MLP neurons of a small language model. Each row is named by its layer, matrix (gate and up: input weights) and neuron, and shows model dimensions 128-255. Each number is 128 + 32 x the weight over its row's rms, rounded and kept within 0 to 255. Numbers have three digits each. A neuron's up and down rows have the sign that makes its largest values positive.
A block is one neuron, or neurons of one layer that tend to fire together. Before each block is what it responds to, as a language model described it from the Wikipedia text at the highest values.

Description: Mid-name word pieces
L3.gate591:090160125128050106172151100167102155147093160095154120194129124141121111140129167134123125113149163124164190131081114118127127122142057077093091112184104123102058140175167121162152162110127063095114179133222139155103160122128106071123140132164185165154117120134075126115099079108135151142012105080108153150165069095165099155161122124106135123104081147133084146152156099143170196139125
L3.up591:163127140121122141115105187129193115108106109127188125094166170096169125123136135131080112125151156119118115168141085163098112081144107133114125160111160116113110106066162164086098163128145145098166127180134088186156095179097068100131092178126108136159159122114137096136085167118221161071142090152070097100081105164135030118101174066088103140124134118146104147187161082121123102157117
L3.gate674:093152115151155152096131147148153157121137091147170153126145164141135181154156105188140140141085157092136099174127152152132168122105164073127126088124120161148170127080180164146104128128151136135148216120144100098188155102105091118148159078121132177141119059113098133124115069204122135128130032119104090171128096114106157088134048165109120118114185079238143140136078089125143156131094
L3.up674:223141076187143077109126080146184154153129106144109122087097140164159065143160094164089183121136175182169134145129141124074123131127067105173078112099088131117085113087126157137179143098095115155198110118115203141107132066119127195113156075167030081111106123159143131172081115114128116129121198093181133111119124143160150168115099072102134086152124125085144162100154086097132161146146

Description: Clause-initial subject pronouns
L5.gate213:134122128095155121162227110154179120111136148151083157139107097166114102153110151124162095105129131143131160185094142075123096154125140126162146126135117105134169205134123094073144077089137063119185090085090153100150058167134144137101107134036101097158187155078127101110144131119143147081128087087129108189130125082136110133139198149138143146084097093133163161168137065089115140106108
L5.up213:152236181098121111107146103198141104130149124127139148144127099086130102140086154143074125140119141124049098117146124108138119135128128122127094133129078142123167154121094158090079160148115132201111156128114141130147133121158182106176105133143106144135144144179103157160115125117100068166121104098148123123115111128125146151141100191168122187052060155095203139098089156127084108134156
L5.gate239:173165098092188119168165144115151136156143113102107143195106133132247093196130085144151119097123144167117077158117109125154119098135064127079147091093115121119126164021083158121113112162064130132146092153153110086097128127038137108125158061080187163133086147097132128092092138115147137126134169109150096114137143144117164092129113144112148127107177134151142124137134132105095104111065
L5.up239:107128146098139167154147176169155146126115106148143084126109170137162088096150098139147142113109132089116046117149103113065163152129131101131178076146108037082073135143087114107107172123069118076157137143123142124155137143119125136071097032108141162117133155082138150077102170160117146111141154238139130118116109150146101153165194150121112115102156174173108119172129133089095116134064
L5.gate274:122154169141148121144112110117089077186115104143133165058172102111145070140098146091129128112103143118099078113169142112101102130128119102179144071171092131110116149161125219075053118143150116125117163089131127088138160114138097137121135172098131129114157071149121104158162067105128088096116167117118057119112144129145142134135131118101159127134160150058166076090201104156134108076159
L5.up274:102134171095159033157103101177167101156139124096144130114096181079111082145139135149137141155075091233188109092074172125139121093190096056120144158100183129139179096120085136163116139167112154139155127138167189089166120112134151131111105125135131086125127129121090111069169144119089124107115118144149125136129122088170106136082176165091170131094156129101156155155097123135136106176140
L5.gate494:096167150123059076141155089105114035126145103173139139159164094116148078175122148136142110101185179102110107132123150126146097170156131158144082091103136129122152192131167093110048084074196166116117158117092090099146118152160144141169113127097171146142144104125112119177113162131069113162132051089119140102159113111174172081160122130107163117140125068107125142119118120093144187072159
L5.up494:108096150184126059121142090131141138122156183136149108167153194176096160133130107103148099148149144083133167147150153099180101180110101153089099116121033107172108154148114090073066176147094104118129096123195127100200134109107148171098095146153165136103162133182134157118175109104126110137098132129167091151123081172093189093138119154106092145157066096201075178067113193171105109146125
L5.gate591:132128128138152136139122155180115140168116075106101128109180154062189109109144153195114143113097149139123080124157139088145115152044145157132135152150114120132123162169097086103139143122134120102156140121108129124033078098136076205147095118093090151190148111155128076124161122078119121091103167158131103168118101119067150137090128146125121109111136151161138109184073112082183119110113
L5.up591:129118132117137146127169085092118088095178157130107127118100148176000105155145139101112129171070136142057151141113142101130111086157109123120097077116130179136131130130139176154070127129125099157085115125142097150187132124102146089223150145167090162138101171090157111109115145159112131144155126086177138088124082090121136138128162161095167114113156139144141181125228150100076108153108
L5.gate1340:117124165161082109124131096146121082119115151120153126216126044087139122192150124147086085091159129088167134150140129068151047186099107109065129165107149105182141113165130139088107122169105102128162100133138114199187091121094093179140112174122109183141169100111124108107195182143123128150105077105166128129127147139089130108162053151114093135124116141119105141053123188157074114106212
L5.up1340:155140158122146156089133136185133117041066125129114143133137097122142103142138162141145122078149122064147057105135168155167115122116090094148097124174150149147130098206134129066093122155078116139094160150153127185149113143148135147127142181130114134107185109121107126117109063105057139148156119167126099148128123095118156115105103100115115149135122166162082160132073178141176147107176
L5.gate1448:141085112119097104106148112103129091118072197158126199189134135135142075084159154138160089181101121125176185174163155000131084167074141174143145084094126115114128129089091138134087129115172128127096069117114128119180095065121132110113124079093101166152114158118180128109166138110126075167171175154145136175189097150145098126131122167107122154174079066145081140103112143111100107076126
L5.up1448:158193102132085130115133150099157040165150135114156165130101126146111078165099124202170108143141159146120069105167150140091092145111125098106136121140140067120188127138085151131167169096140169117151154179048159119113115117150149106123173120164112127136135064130083142158162107129145123206127116118167126117177135113089091117092154110150150147106149103160162191151135191192106075099107
L5.gate1529:113180087122110114122172127146171145145105121126096136095102106098134074194193071117163031142120152113132170182129161111114082128120094168067082126094131004145123177121052130139142179144123092137094111100100137101113133133111152086164131061115116134130177127108097118173087145094171101140191075146140148171188094133125089102135128141161157159087096124110134133112075154094118119091165
L5.up1529:180184072169093123150147199118103083155101089103100174127132097144115086153153109095135113153154112109117131126122108159136133142040095126121164183144093118122094132121125103099090121110144093153132150157119135137154119128061156056131136090160091120143110108134143165106172081087111129117136109147124142208134143110160133110086186119106140147117138110107053120067141129083134162091104

Description: "one of" partitive
L3.gate213:101056105101114153149130109053083122167186123188137140111108114110082053144157078069116195113119162165143135151096091075144103086146160174138082122142149165163120080204122142147118105124137114145128143112094109143119105130132118163137101155092106103183151138141138106122102151169089086158126119146073148147167138143129117197142166149155129081146118115126151103145138071132175157110171
L3.up213:126104040164107085177122121098081105166123188107059129159136096053184094126113126104153209106119132195105163128129151076079128119161097143122125181129082092107088140081141150125149112077153090110164212174154139120173222173165148111096161129142142205096113078089173121148128132110108092137137150140130122121088115076133127118125173101159142097126088159117070118133118174126171140100115
L3.gate730:071106073174107116138118069131124152101123184149181100126132092105077135134109106096113101108117147149121188141087135121142094130085051158161092173089103071154171062128081120168141116110112123094155128125096132159167108096152046103125091132121145173187094107095122101144088179143123116118141153161125136109061166122141090191111124147119106093124083121081074149131136105117101154129120
L3.up730:190064105153127129138136137116122135131120131096129162140142097086094092096117104166160097067085127219128142112181125093163101126044119126107105140174119084106123149165068153116093132091196130052122140093104124154093192127138140136117145126100231140124161156134177155164159109093103154122116165171170183106115184116078168156149159085133148091149127101079187129146109057053066166133108

Description: Relative pronoun openers
L4.gate97:089124089155114128116131137152116006138139154090150115176120135154139129154117131093126207089053180132125151086154149121118154148129107123146139150106134114098192111169131095112138113121165111115186144161095122117214165162117017163120112106115148159156128118115087124087157097110094144111106120178086123146098105147136109076179142097154109116087110047125164159173221131090076126162150
L4.up97:178100109101081140127106070160164162119168180089180149172156110168121143232109087139158118111133104124134117124123196192119150144086122153151152083044080183094131112131136094123157137078190166107164118088063198101157089158111158069136125076148084138082166151091133153174136171137091137155048148147123103126128129090089128171160119140114157157114162093125141103115162109095110139129089
L4.gate348:140171090084114146128161124143104112122106116113121133118147111111144126122124106139138152127102138167174120164144136108032094152102145094099149147159151123089109124169085196110154085107164166153143154129075129120117152045184162079145084089162155127129138084134145058131167113089134084161075111149126118081164159136144146157115109105125150125057093085114094133105107178132142146109178
L4.up348:168104109132161150141136086151129092144093052141140113112096085114151130180111111114132087176118174153114112046108140162128097132091114129122098145112129058131129100109117093096110090119144153150084108131131116141103143037197179119162154126114149161080135160193102137201100142147165144163148071154124116108055144102123164104061182123077139128126124081181161152112168215132066161171149
L4.gate461:193106098155121145139143092127049114167108143168155112108111164124103141132118097090151103144120101094168120062135140086079126146187088107150139139149107133134122217132104147111138124151078071135162086135092133131136122104072138127121145175077153173104128073100151114108125141136171148150155136103104057080119110147119178118125129144144110134134100079119154158149120136079110112089120
L4.up461:098107094133187156130188140128139153092103129054164116117084102121195126141145189161143110063100109183168136215155223145149153205149084156089126115005133107164179127096096151137169145100132115091150179109143157139091083158144165152108153000071137178114184170091139086169123100170104169087105134105134063150130091105108099121106193100119163144101144139089109133157161079181081119162171
L4.gate943:148108078121141100173126064099089126145135141092074145119111103131135121188145121186172148108153090170132098093155121085184073137149178170136117119124148117147122100167093126151147156120144092124149072092103171147073063111084062105114098108088132172127129159147170164082136131124137178145067137106067110146144130127151233141130188172169090152151134106164175135166095163089129098135151
L4.up943:166082155134130087129157102114137094145138072083073133103138143078115134139047193072049112181109106148104182073134098139102223166122119226115117179098163129120178101150087052163135086084165122105128127116074132128096082147103100088107133102120153124142101110166119131133158119084070149114094135110120147113171074132127088142106101189173119168172148080126095173073157101107127141132128

Description: Partitive "of" after numbers
L4.gate63:140109113158145115108150120121144130152120080164141129096132103106104115169084134110132179124140105126134110106122093073164150146147070079154120098130103135084162094127133116161191105130139139125172137104134175124112105111103134170111111077130099116120182106113092104148188189162124084127126158112125105176133142169133178078115151171074154106127044098109190090080083109123120082124083
L4.up63:161114118101092143161180123139066115117111145205143165138087154122138108137111118130085125133104084083127183059201128146051164158174173131179122187101144134147159126134092109113108182145063120132122092089148124134154150134115088123172090121103135147132108114130150094159107182128112130103140108152127164152092169109116151097151169155143128155120082168137169147183106151163197100170113
L4.gate91:142117082130137163099165146104120087126068156161122128108151093087103069176193131131134175130109165106134120130157142147086177132126166116135219137096123157128162131063097018163195139099092159129102127111155107173123159124065108079132167115090170102120177101147142053070121145118114067134128130142122167088188208111137172119111111121080076033107087143144179138095170109129137141136223
L4.up91:084122069118141142161146159148081162149079154110121159113097186167152155169118072081149198176171122109138125136153117133140137093216083135113080125163142121175125169190139095126200162132127103125122125173121112119129135127145155112126095119115110113168129104153206094147111097147162154101067137115079151110142148086072189090140182115190071121127106115122125122140082102130116150148056
L4.gate143:094041081132076118128177050127069100146105155136087184103145176088110131161159136101135126109149113064144128132080127088116123141133114118135114146127104106118207128062134115153151136148149116081153161066137130137122149080132114142118111116194160091149164094125116138122155138151143116149115120194102154141147101081092134119145185125178199049110105117114170120183077129094114181177145
L4.up143:146101158130148078106226074162093125137100122122117138123082157159117091124066174112103115095120154106108181117170153138177096148098128176144116129103135099116116143158095140079157049112197105118133112131107107112132164120126154155153147144144090115153083171179189141154155144087177117084158195161099180158144121151083138064133185147181144079118065108105169133114059129140139118157136
L4.gate1275:141122143182153152160114135159091155106122109127181119077066155107076084164164104135181097124078154165130183158153180139143150119146094150121080162101105117133139150126144069139130138154173142000169169106175138159058170070139090115095063097119128125162155097151147084184141169115124080126102148141137087202151158145149130163093135136098172124125153104115184131190117122110120193123124
L4.up1275:040173105068106102140171117107137148066127137161144141156115160052112174108069113136085101121181194084169161130095088091094145163111068143127125151097107158133145127131156148172124128110127146176154124106138168167150135117142092131105067138127147162130139109091114154132158139121107173103151086171053108160131127139113117176115120108122107070135111151124090110083112119052137114087057

Description: Mid-word subword fragments
L4.gate170:124160132153062122181172103142138078112115123152104122223097159135120118094145154113142122070127173123136160083160142105107156158116130172134055081141110101114207119123153166173099175125143107120153140100151121097125124139154121147180115079122131103152115144097067141086091091152112136102098138163140134148156118117150148101127110068160190133120125132121138160105108159064162118084099
L4.up170:187121117135126112126133094122137194142108114125177099140168131197101112109126111079124108150151130095094098202130138149150126134100153087120126090129100133147047122111146157158133117149082162099123110117076185145154118147183132144074102158170189142159137093132170149188123199166092152079108105179195141160151118114144118117148166135144146143164155159164133173115165093146125136138122
L4.gate622:097166153128149126178172130173188119122214110184139097139121089163191151175164101125162123147197152122107165131136187136149162123183173078149130139181106138122079139155151174075143106094135149173123126134057132156110057107096086117106069162087137142101171150099157115179144145105111127133131189117160156096127147133160068137157124130128090138145136202125138116168188071128121141135166
L4.up622:116124125132104118147152170160113141149143185138164155121101158080089130162179124104125147084079169110127114072091151111149161090131149105098087150108104134163149145122118156082171117147160128123146192122146148124129167118107107113157141149162170141150210080121085148147161058156119117101128158174187161097131066099163149124134140104163088074147177146086145183101140141077127180115129
L4.gate1097:152064094139122127161143082118171164152157114134131168163178150162085082143162151075124198164122171183126175114089083088140186120117131148149159138086116137153149140067068181179115118141118107146171131100109113136110143109177117159089114198076147154098155124120120113191095160134084096100138132130115168046151176152176102108160112167178166166118076096182128117142132117164069135151073
L4.up1097:128140090119122086114078129132095148109129150170135121127092115118096143109096159126094085131050102106094082178126210121162127162159178141150100129205118160120061097149104123141112180177129126131161095138147167086148069063144111135141099136141141139134169155101117176144107120066145125127148128186099138113106114094100136087114064164108097167098077123193101077058157147127133122084113
L4.gate1263:083108071126139197091089109139137135129143100114128082124105156098146083142088151122143130097092133125128129122134148126083196180122110157109161083101131119147125103124105122113127102101098129164118100085134126058170074113077078145127160183175150136129156167120109126122084120177101165136093129160138184084147123151187104120115062116143123107096134203180106058099185145154117169176122
L4.up1263:188158060091081079122130100116148164107164174113135173148124156139113157152138121134116204093070103138094136154109165120155163100122170083242126136123115199089069101080177117136169132177145135118095118163126174140197152131170176123094158127137124132144208112122138106121160146173106165141146196114107091154157117173050150172134177132086110125140100136079127115093117129108147107109116

Description: Partitive "of"
L5.gate84:148114151128168143122139190127166150136115121107147107075121172141043122128097096167123110046131161177150137082112108146104143122132131091166152082152151120168155149098114101101085146132136201138149118122108104227105135117138160109130151107154182165115174121148171126181110113109108056100131174146184140192160162106200134137141146152133156159136137140082154089158113109101195151095134
L5.up84:106080139106082074127110115147153169131134182148184143117105058130087122097121133077140174192107134069079156108122109112121096145181148160112131145059095194160102136157168144182103040103123130142128142111128179136107160193108091116130111132173119114201142149130120108045128150128062106130219057170119066075079077105125101169149158102155079159141114210076080106127138123137106054139121
L5.gate139:168080106122049139117137059153123112127103176102135109141131135102128072133099084191126162116125161141135108109118146124120181159136137161114120120144106071093131180155113091192125177103130161166135196120121100179097112199147102124122102061152100120137175112096173107171092163097120107130114099160119168109130187136167146139150135155135143097154115127142141111097138122153116095086161
L5.up139:151119129103091127176161116151088148074167140166132145117084175100130124153130134102116098082099159160192117117139123127103140156102120111150110169135085167161093169098118099109184148080114162073166117145118131128157214151164142054154157123150142109150162084148132102097125152096121095122113108132172082125105156059135126147083129112107152093134098088125146129132133123098161169068161
L5.gate520:150100118157140126130134076140144104102144136144213146150077112095100164135126144115146096133158086084118150107124160088155104120141124141129188101122162136118134128096174123131116151090183103138155089098175112131181100124093114132136098103059168138141135136135189074127120135149106100165172148142109131126117139160130149158188184141225160146087117172100162137131138154143135091175076
L5.up520:123099186100121119090132137164149176131147099109141098162114148092128132143038138181130157142159164155143181111122180167180109126130107097110155074147088111140132131118139114104083166181149195131100201116133122139086136130094096161138148082163136168152148128079159138097160114167092055103137090113125070107138106125157042145107120126130127183082044124088173112129110154133066133158157
L5.gate578:154102126163121099144186059130126118099178128134178147129154129078138091164152123152155150086120133074167166136165166112133168125102131170139113127124180126153123133159166106145152116138136154079100165197137114138125120152113050102146111072143094099167119119164173097157165110119124060150135173136154133177067152157152141141166131126128147108052082139091137142122095151117065115149155
L5.up578:104095107120145108120139076128074174190150134120151145087088157186099101125050087118146077159129066078125140080191137163105080129071120140129054172129121144121160128117158120092119111140076164100174135121139124133176203152113093123168141122140120092092124137145103117187107066059161152162120114112165140137182143147133143095088172107204121132087129152121177145139102186103131143160114
L5.gate687:138145132144099133132168062139206129114098181180167104154126155104026123132202112169175129127118118096089185187133090104172155130120116141134133168103133164143167159093165145189145093141113125070149097150140071063156126131135133147160040104161138120117090120116108084149110075157125120164123114117112077109136156163099132117107152117156175149194094153123162113130204136220073126080100
L5.up687:144116153170122139133121121138107103098101119118098116089087152148129080125129126128150127086029151108146122139124064109096105138076175115061103140106156099185167159139145074124118098100153098159100122129124139107082152132101128177141149130142133127170134086128139163122123084147146094105116164154057131120117178164092145129123113145128099083126099171117114139139102158157123123117133
L5.gate1283:170116080180089102103220134195096133085119086144185142133126113115129182129163093180132120120128185085108169144151122120128100221130118122093076073091145146145131197099096165120115107153172120108123135151105133141089112122209121123170098120187179129169126148155150062102170127089042041192103134173143139121148096135120119181130153121121090132138130122118190174142175094108109146128107
L5.up1283:146113172118137128137148133188137074144112149152119133170063137149117117101114077117098069046099130130208165085141194106133135112109092142172174128118133143154131113162162132130159093107145121151129100087175085161174162121075115114141173102159130165121144132182132133142077173096139142092112074088076147135124105113077134049153144106173166062103154095074144113124076118144179090132106
L5.gate1362:152109136114118194143101098135129144108146120160189121149111176096157098149106115160105146120077146107173119116160128090112090099114086130159144136096068128098140094130174111080177078144116137098144140051172113183099096125162142188099104084146101119173115117090177066123162098184125100101170171155177146142107095141102114115114089111107134168103123114129127107123106136122102142114103
L5.up1362:174181116132162147136130131104092148104127132134118157157098122083124142074143141170163074140178154147107114121087150134111159091108116192126067046070153142103105139105104141131142098131130198149122113164200150130065145099070093126109114120150133122201147132142160143067080113166136074126092117167131120114112102115131098186104120089139170052149157091098199143178115121102138125117066
L5.gate1404:123138143177141146121193106162117115117126052130123153159142169116110113113093095096147154139104163157145175147105133056138100106080081153151087135102170100124136128076126158125127130128164124119103192141119110111165177143162083080058087127124093127094126107087158110136095119112121120128076138162167110152122091164105150108140100194147124166112121126101126126155094064116113144118085
L5.up1404:144151104176113129128134161100100159114097117167194104176088151100060098130143081166160128090120168143195138209163113153093097153114114085194066156112097162122094137072153093138119103103211148120143099141096148109103126095129154078087088125216131107112116095118167118132095112114119094119150099180091087089124139117109109193111120128144130145112129114113154159108105081116080159138118

Description: Mid-word subword fragments
L5.gate43:117138067182138129092108082164089081147121146122101099197144159099090098112186118107054107106132098154132126140134113125102191174073148065131084188119128116129087143135149104116183166109151128130161135184115153150161120090095137122140142157153145156146135116191122133152163172082139113115094130105132081140132149122096061146181069136120207093133146118128087093104148091143124121185115
L5.up43:092103182090118036162107079152135104116063113099107147151060160123111134062123113119099125074137099137174152137184109125191149132123059148100161101174103128129089108120173162048119094150151157166082157132134110130095146081118178123120131087116195086114134117126119147115111149035209145119053063102126136161127150087161094156183093166154082108136157134167136089152082136202140085117148
L5.gate179:095163123107102149136106138180100112125075136181122120170100157204116119051132167138101157151196104157180093085089073125163130128131165116140139105135106145140137111110090101088156163146125142164193225111125161128134102114079140162122119154057141173112097119169122143139116131132098118087104060118145104174208101183106159125156095136148132109122082111181120091110130143134122117167066
L5.up179:146125152181143058121092152138163106145114148092126140104102200098071179141130131202144135128120109137161103124152110157135100156119201097117105137119076074086112141142138166158198098127104150117115129171184127154148190145138130135151081112113181128125081117158121143091114162136192050138073100166130104141111058107100114122131112136144069123129122116130118122130086112107121093170151
L5.gate526:112149131141142124106177128159155158152173147101172167098137127097164153200181115118130103165021157177157139113148133108137128133133148099144143124116119152152131158117100159129154131065155121093120174089125159098139088175161099138062077086147110104139130096156192139154176178131147135071105148083053176197126146101127103188114106134120153092148201178086094068152093124127069151095080
L5.up526:135171096103159057185158110167132133150137106134094117167099125173153129122188083094105192155140147123164117103156157128120150161166048120065129088108146128143054146156100175113133122181110198141145199134131145152092160201117116147081113110163100113158138155110147114053113159102080082119094115140142168133106177067177088083185091142100120077073166158144122114161160191163148139153117
L5.gate685:163109137145051159164140086116135159058153118169105142143151132133134080119143136181071162085126160163167166119130099112173127167125119139122122171159137107112147152106100131140132146142089122102144116127132100132157108111125126089140087115147171146157102049103129085157128183125066140128107161116088076147149120131128117172171166109105147123074122129115117078153166164161171112067149
L5.up685:161128152110106126080144173154066148087107146146105140150150143155114086127126163154060149085104162152154176078064157150146109141091144123138130161140137159148135180132130114094138131132075162125129133180140156146132148079113117163169166171119153090173094075139176128163214089117148097128120168161112042130113087074104101126172149138167168148129100105146127099115136163126150131102135
L5.gate719:133143119188096186169124064131084109193114106110041180087111118114082116141094100117108122128165171143080126109202097125109113165041139142182134162139179145117064107092123116085150145166102115117159133182053143151104097117070101124137128117101142118117081117151178185040189081127159145108133147123145136086102086147080115136206167049102118101162123110075150157127155065092106113130150
L5.up719:063119128096120106100108039147118165184122161122087091078090166111129159176124115121106176225115105126137164146110160107122155186151109049085127070154066179057114103124080151107116126074117165161139110137202157200132165167144133153104134079156158096108213122102113122107138157165142040167125058101112139126129052092130135146126092096126159069117139149129163097171118121125093143163164
L5.gate988:147120102107107133088146129126111074191113134121186169129115183145144117154109098123115102130140109082178170145115124118126093178101133178164119096033134143080095133110082144105093141151128134107147061192160217119141140184173047159104058143108139124108099092092107185070174171132209125164101118129106192161120197109086081113138129091109112163077048096097108177071141111128107137116133
L5.up988:122109107127110106104145128161108096120177147109129128116139156133094097125146095165114144148166165180129119139126168136112123120180217111164098097149139146157141123132100179165119158101173106127116124097113184157144149170175127209171159126165140167161115184124095186147082153102113128133119162108162090108143131148143115163152126143119144144108141110137115178114177144174120175195039
L5.gate1169:104142124164123139054158070205165089138055112190167184143171141123122144151119128093125134122167112178163117091129061102121106151138183119079096150116089112100126105083158171160163132146124126089138112191139140138135184134069079125021125124156153106096097123145110162069135080117130078114148122134114123095096143104137108080117168113142112077129148069121167147132100106167159120134150
L5.up1169:177113161084092154118128216163095073111117084185113107163181140161120136145117177093130130149108141194136141137103145137161175155156122108176101137162134107121124141129124080060146113105065159132163141105097184177150123148065108130095076210143159207099110122161078123204163144058131123136121192142122049109138129136135064151137152182107139187160136110138106127161117069142154114120137
L5.gate1416:147170103189147125098140100155166093116133105106125136141162180129109089127196152118102141111145132147147143149139119079155145154091139100127093116128123114137158121106174189133152129114192111157131105095156194143201137119131085157095101132168139147164135147147125157145167159073080128114123120099143140086130095131207068136150081088140198128146167152142121117163099119130152159097081
L5.up1416:178132150139145116095138100157114164151125166108116128121139171162136125140145193127055163111148150129146134180124102135129130125059114164141148162108173126192054091123097082210128138109099124165102159063114148154134095168094112119080113158138135127107151115105101116106162144090155142135173138122128121185116071116156096216137144151131149140109064088156131097103150115164107138142124